config.yaml
activation: "swiglu"
init_std_o: 0.0
schedule: "wsd"
train_tokens: 121500000
MLP neurons of a small language model. Each row is named by its layer, matrix (gate and up: input weights) and neuron, and shows model dimensions 32-127. Each number is 128 + 32 x the weight over its row's rms, rounded and kept within 0 to 255. Numbers have three digits each. A neuron's up and down rows have the sign that makes its largest values positive.
A block is one neuron, or neurons of one layer that tend to fire together. After each block is what it responds to, as a language model described it from the Wikipedia text at the highest values.

L7.gate104:107111171169170155170170159137156064163145139163074135144130103091081128144116104182154174127105106214078121135081145124142095140148106139147084068127113096121141159068074132127061124136123116147102149143115116065100175148111118100174133081143119139115117183097104164193109146116062068147
L7.up104:156168074106154124158103109131123096135135081134112115112187160109130159091118115085130088171114149161200114164160111151107133150126129158103135105163124087177156119130149148143143139090092147142146126173122069094103113081146077133153086060119159161103111141115170076120082170110130173109
L7.gate253:076117128052160153132114136117135131124113151147107101139050118083084145105123150127174139167107131133110092194069133129142106130114133165215143089129147147121172153063117085184137122139138138158130099100113096125188210108089098100132128074118142111147124101059085133155111106114037086106
L7.up253:093156114172139132151115164151100118124156126110209151075116137115061109129131129096193128138103100148126150173126178132137102169127160087222163157119144201151167156145132126142142146164154157044164141177146171095143182191112158130101133103139130095124146148143127174117101115104117115106
L7.gate318:093119103164168087093134128029066178147069162133149103114103148180100109075132123137183098145090159132081131174125161193146109115147128120129118107121099161152100062156079087121098106126143100131125129142076108106107113147217091154148150115134125075138170142065151128169086105092109064108
L7.up318:084113143154111133137095158129096100158158180107150097142093167071071103155110096160195064098092085146122101177093156171215107168186127212172064125144143165112163143137128085136125154122151214081110109110096061161091145159125114110167130163109126123082137136068149148130083078089107153124
L7.gate422:096124163131173071158139126057141148102100170110154131146122123157144150121094151212120102133157141166145083154088108157211067111134162185179100126084136121122107087117096129124085140126141132106153150127134152204118121142129121122087150164145097131096149160112155145157154123179135109132
L7.up422:155150164127198089115187163050131149126161147134081153133115165093101165079101184135168168197112148169119093154126119180180115132122146158146157041114183191135066114083115152154064115152163185079144148115158117146085134154121093115091131125166132123104152139126135125104107142163104080124
Responds to: Interior word pieces in words split into three or more tokens, such as on in response/responsible, ver in discover, fer in transferred, plus | / ; separators in tables and stat lists.

L7.gate191:089112129064165160098146107143145132136126141102084069149088190108124136085081130160155068172175125145096101140077150078165169083200114181121153081099094148101153119110118175157163140094173162160179126128076131194155139067146138099177130089120052111097166133113181118146150097118139153150
L7.up191:166140103161197128104156125088101106113154119111140085121177183163100076116116113162140088160155109061124095146142127083149175170163200137142130101146133121125119145111145092061139139148101126167142167127092100155074173111166125095116117132094174085096058147132090118157174087124110113119
L7.gate224:100168145130198130134170111111093127119165135154107121168156183091124101101102090093187101152157090095098149146132117097167135126110125116132107066153094148079144114121092101118114102163108114160114099145085088154096158161090138157131142089189131121130116114137083074149146155171153122136
L7.up224:139118134193107112091115148125141118155150164150153114124156070092118084096157111151153096144140084169075155175094135126078199131095207110164080071126122121146145097114174102100161171105096113171138122103112161127158122116150073134147078034094163120143086115073113103096157141146133170061
L7.gate389:103090128121141170103156104140105155179166117095131136167155137105147117068131134115130105168147118110128135157069058097173191101146126146098078057118098153105104132094088120144169113111136036138082149122146124185119143118074080171126092131164157136142089100104166086169166139161118141163
L7.up389:090089216154073090179152141137082166093125129164141121138069160132082130075116163138095149114159110141053139132133118122060124121163147104161172158072112190127156167066159185128147134076114107075122095157157094134106085141106087134163076154107126096142157120176168062146103075142129146116
L7.gate433:073088096105162123136063121153134114138134137059162079168158137117130107069075113097132084192152086166072115125130079109154146118124111189142086117105143112076148131122114210165123166092177128177129088132081106139129086104122146199099149116134104086125118099116128050163170095171103128099
L7.up433:059111222098134139132119103127066178139099130139105178174105130167105153101123093101105121152159127031093176123119093111159159133123153142109117106149083142126114127167121060078108094122130117149140173135125075164176137164137084164127140098147083059169179138157177049116101143106189152146
Responds to: Word-internal pieces that come right after a split-off initial f or F, such as F-ol-lowing, F-if-e, f-ol-k, f-re-ight.

L10.gate36:048122116099114116123088060152130164069142122174167124175134168147100091139119114221100119093142133155150128140088129152138133114088141150132095122111097152060112133144093147062104156144155062129113171155124122081118158090109130160119129130195134087085111070130077109093194124155129088093
L10.up36:172101142154137124151133130219163167169138079156122126096174178121121082140133163129114081185092136111130161149135118147134088094111094097105079088127119180131150164168101148127197113181148108157140097160097117043083132088097090106079087176162164110123088093073107155168125125163104099162
L10.gate112:031106172093147168131159055113128166138139129144191095122073161126144136107072089169176126167084187136112151236095158104178127109152155145161111061144125133098143074169104106088184085123154072118108110124103151205127119127074074095136129088135160184146114118138163114160112126120111077093
L10.up112:209110141101095151096186098123188146158149157137121077173130123139102143180160075103090106150139059166122140178147189184133167144104153118152060162141119180191130175153153118126120220074129095124132138089137128125134152165111157139141110106055152131146167144122103135123144085152091043114
L10.gate130:056075141124112154091116168121135173141105077158199080149156195146144091151038116157172130140157119140101100179082146108087091112155135107124051139091129132149181119157110129075207128114165097177150154159123112105138131112120117145111070130160131116153135159109117112141190110136150088146
L10.up130:101110107112124086102121181120170135114145133031113167137143107134134101130117117141207111097112056145096136147138142152112151107144106150094114100130094076076051150163125113156107077091134109100142103074085065157112116160083186123130133130153154139144138071171133128136134134124144107094
L10.gate139:152144126118126096114145157152116120080159137133115136147112114102123130163089181131150205119089123132124110188134146069144097104119195143204123158126135116096144168104096097105153112122145124095131176111098126128127111122147190124113071150141158102096141067103085129173138127088102050116
L10.up139:027116190064122175147170146147123142117082136112208167085118148119183199161089165113135117108118165133120146156152115110102156057162125131123110112105136108129105100125153116139136104159090112156051091142119139157154106102096109095097073134115123125144102184132111144127149167141121057104
L10.gate249:123090078144127143174141108098139159162152043142160042107152140121086152128097105209133124127149127125123116212149086156150082127105168129114073139083050139112143148166157139135136115100124118101094095117148140190161165123087098108146081051178139143160185111057126190125136104080141116108
L10.up249:063141128119124131095155116114102170143163121095129069125124174176107168106069125185155133134118077101120136129081109114184164158131168142162161082098096123079103133170141084140151099102165153115121107123123170183146183202095110096110092091149127180128114159151127180109130139037125054102
L10.gate297:132084104159122126138178119086139091102101145165105157110113117130126164154072113134139109119120115115159150201111196137159096114133145137162088101123113136044119146150093145119111133107183098121091145059077071201180141170158109111116121126105144138135172134132154197147128150177141066105
L10.up297:111136133221116112068119120128178092105118107130134124128138131156126093052131164188088174130161178174153159088138159129126132136115129142189109105165123147174088151115109113104138121116113134180110159127171158070152118101098112152078132168113143173094108139112102136119090158123154139169
L10.gate318:122071106177105083124191123127150148135142132131103114095084124195059133132076155127157089170095132149131116170075102151152110161135160116154163093094110121098180168178161166150107166076107137149126173157130157102089101161177112116123101109135129118060076139121143142181117184157102060102
L10.up318:147126133145121225107177099169091151144136148102115118134174134133179097144133161117164106108119122150176108150115100103129144108199156072177095134167117149089135138116113096059113165164126108167147154104105137124143210131184108128132143159101114126183118123156116168089144109178096087106
L10.gate416:134107118081118144140168055085111168104084138100151045120114146126146150100086114088154155088078121154177081193134141166151182152170170135206118094152119145124162115180136099090101141102106153166109060204092144134111121120134125136089169144119095145123102156179111133142136159120194089165
L10.up416:100089102152067142167217113131132190095093134130105062137097124109077142132123101147120117108107130150145155149147127116126088217135195108177143103107136171152152200132150135084147130119165170105117107118072155099140165175106151137147112162173131163146143129109078103161116159154165107134
Responds to: Fires on the space after the article "a" before its noun (a ban, a style, a shootout) and on mid-word pieces such as the "or" in Georgia, "ph" in allophones, "ol" in Following.

L2.gate93:131006168131232128128119096132127110148137126133100129130133140119135153135132129095123131139187115109114055128115113190124132123125121126131215225133045116132123240168174125109123154142167113133130133151118131136146132090135134145126193113215128089112138135123187109124127111180132168126
L2.up93:136000092113062058127072152131126062122110129125112130125128126119127125139139116116126132102104241017160072131124146134130129119130142141130152134127132123133120196187109138110134152146174136135127140156123191127127128119136122135134087127053122152134152114164095143130116014114124202140
L2.gate286:118077245130161151122224077106128097053138137142131126133122135111142112127125147160137140035154161063078085128129123091110122137125151121125129043130129116118120064169140129152123129123106122131132122120118032133128136119132128123106119144216142093112127124047070119135117175132105065136
L2.up286:122147169137188165125068064128131185050115131137097113128132122137129083124124164122131121139058139131176125129144126083130127135126167157143154121130074115131126207074125130153142200099185139137135132151125128117130131145130130122128166132156125083120117125255149099119130096238114159118
Responds to: Mostly the word-piece k inside or ending a word (Jure-k, woodwor-k, ran-k, Infrastru-k-tura), and a spaced slash separating items in tables, IPA and tracklists.

L10.gate6:077161143114177158093105124119101152169127167118176116074135168085142087093066156154164118199132094137143105178114086150196108086083140185141083085119137123117140079101152123119098133119110137143105090130088138088145160087118091175126082098151133161117117132118156148121091154182137185117
L10.up6:145098105136137103132107163164127129156132108165080078202122123176161131141103134090124067179153184142168183165137185138138176133164147111104092134117135111133167102134120125126149104079181125153097171115174100169096170153182104051159160167184159115130101146142141108094164065121186080127
L10.gate53:148159132123167139132150068139138102144083114196183096155153177121119136096163154123153040114130136127175118130090073139216096125187093152099098098075089119099100133075125088124130103202149049142110147198146116128128129109090073088132140113159111141125106133061081116171153155138186172155
L10.up53:158148135078187151162120121176107156110097123137125083109114096174103081055170177137137132133188122140115153150150127193183180125137094115095154115149041197112153084116136204150132100124161146071156056157215147111143109091084131117124130142198170139166089111152108103134107090093142098131
L10.gate86:179164107139158192188129094066172154159119116114068066128149155127062126111124121104172050148184136145104147100138101124212119167165086147116101041101132094136150085123125092073144091099120133149110100137139127059127119145106157128120129088140106131118145127134127166148081146099173102107
L10.up86:098183177126096100138149090124117158142157110131209099090127143161097096046154097179175100146129119112096162142165128181126138094160105110117081111222101106145195104110184144133176100130152174135186111092180141113144162141121105109104080116195105135121099110139102142098064075106142123143
L10.gate167:129101160099079141131155102118058122115115122131190153092118147147142094124117054123176109125152125098154141119108173123145131154207139080129172163088117087135140189106160057157147194136158128198094126148131152120100100099103122125096116120117091219080117156125168130092132128091147080076
L10.up167:182091069140160185145179127114105125080176099093145092092148072167094124199124079135155104147179105166085095112117078120191139125166121085147198096148140126176164205126123149082160138106139165122147120093144155086087090113118141173120162138198116137133114125090114139115100124129156174141
L10.gate276:105141089163149120149130119119143153149127114134161125129153144145029125114130137094155126104147160054126088167155086153176125089129118173082089145141152092068138122192089113161152082171130107101070136114145118158123216111103168148106137157084160111119115137123095113155149221112108139095
L10.up276:173101106161137126143129056110144161126064098112175114092162148097066103104121150125104048144162106097126108102129094119174151111107059103083143192116097132057149098202133089155117108130126146089103078162175119124122124087144197130137100076143126096119165175104096125191172153096101168144
L10.gate321:117073160093112057167137121133130140122137105189118123129088164147103171087111194103195161068098092174111149179182147173148181089114103124086187119119118096130100081126082145099185153148113080097096124172119122126114117133147138125187093131125124179115072092142163117169106129161069144116
L10.up321:091133130050161122151124103035172146121141129119108061134146145108121177066148181101109132115134164117137112159153090176179215061153131146179164093150130125120163125162127066081120083127152160080104096113172149126089128148108110124110150098131156140099149086101125138143081089158128094129
L10.gate419:175140127109222108156135098112118122131047145072119082141104163128067127126155153136166161123137089126123096097125183136171123126067047113051137133136139115077115065149124139097093116134131096099084141131146117117164108139081140077042141118105119115147103102162145152175079131166096115152
L10.up419:101177108178111127136112148098109114167076069137157089095141112148115122128168097145155107170134138183108123110139101134134169134078155140163104145114146152157116106077115107087144134113171076067088100136142137161143132207106187127083113098087146114121106128110077138139147160127210114097
L10.gate445:103127143124156125096125131124130174140102145138123097121108149097140099076120077098108105167097156173139140179141182162130053158102143100135105117130129178118088101158188155150172169106159151078130201080079113149117145132033159210094135104142147164103111091080148153128115168101072100128
L10.up445:101167175132072125148141118177194134177131143158172148136162127092126083108130132156125181118133199144127137121098156203179165110176128120082097105139104134092151120129164081090158107170187113091179118133184145129180075136152126127115115124113180102157137110126105200151136149145141123163
Responds to: Cells and row breaks late in pipe-delimited wiki tables of sports or election stats, such as 3–0, 2.91, and the "mm" piece in command or commemoration.

L2.gate82:125114108122096084130082220132124119080136134131109126117121138123121147115122083053130121115101192110143028122135142135127126119133181147138087159131178133131127137104118134129122046122119124131130128127124194117125125176134135121122161128105130132128133132217134037132122101131134160134
L2.up82:134116091127074200137088170161133146117135137126075123125117131137122058120124055118120120141146208145144139129136117155124124134129150119145236071128129136130130124167107132049130103138141133127131130145131210123124117129111129131141118139132122136132111127030192006131128162136131246128
L2.gate117:132162140156099103076155173116128164144116140154131132117121156141154147079067199093136140131166122136164163143143106129122138140121118130122140084156133191142143154208178183122097133112169189133123106161113097142104107145167195148102149102119118109070132024118139103137135160127129147139
L2.up117:153121112142109149123156134112108142087184120059142162139138082108177171133133148084107174081139071084104196107160113130142127168104153073076182153154117108126147142149102098137088125162120116147126136122134146126162078101132173153157162128145106098088120107116099149104117163157170134181
Responds to: Fires on the first word of a multiword institutional or place name, mainly United, International, State and University (United Kingdom, Ohio State, International Monetary Fund), plus table pipes and word-final pieces like ship, ence.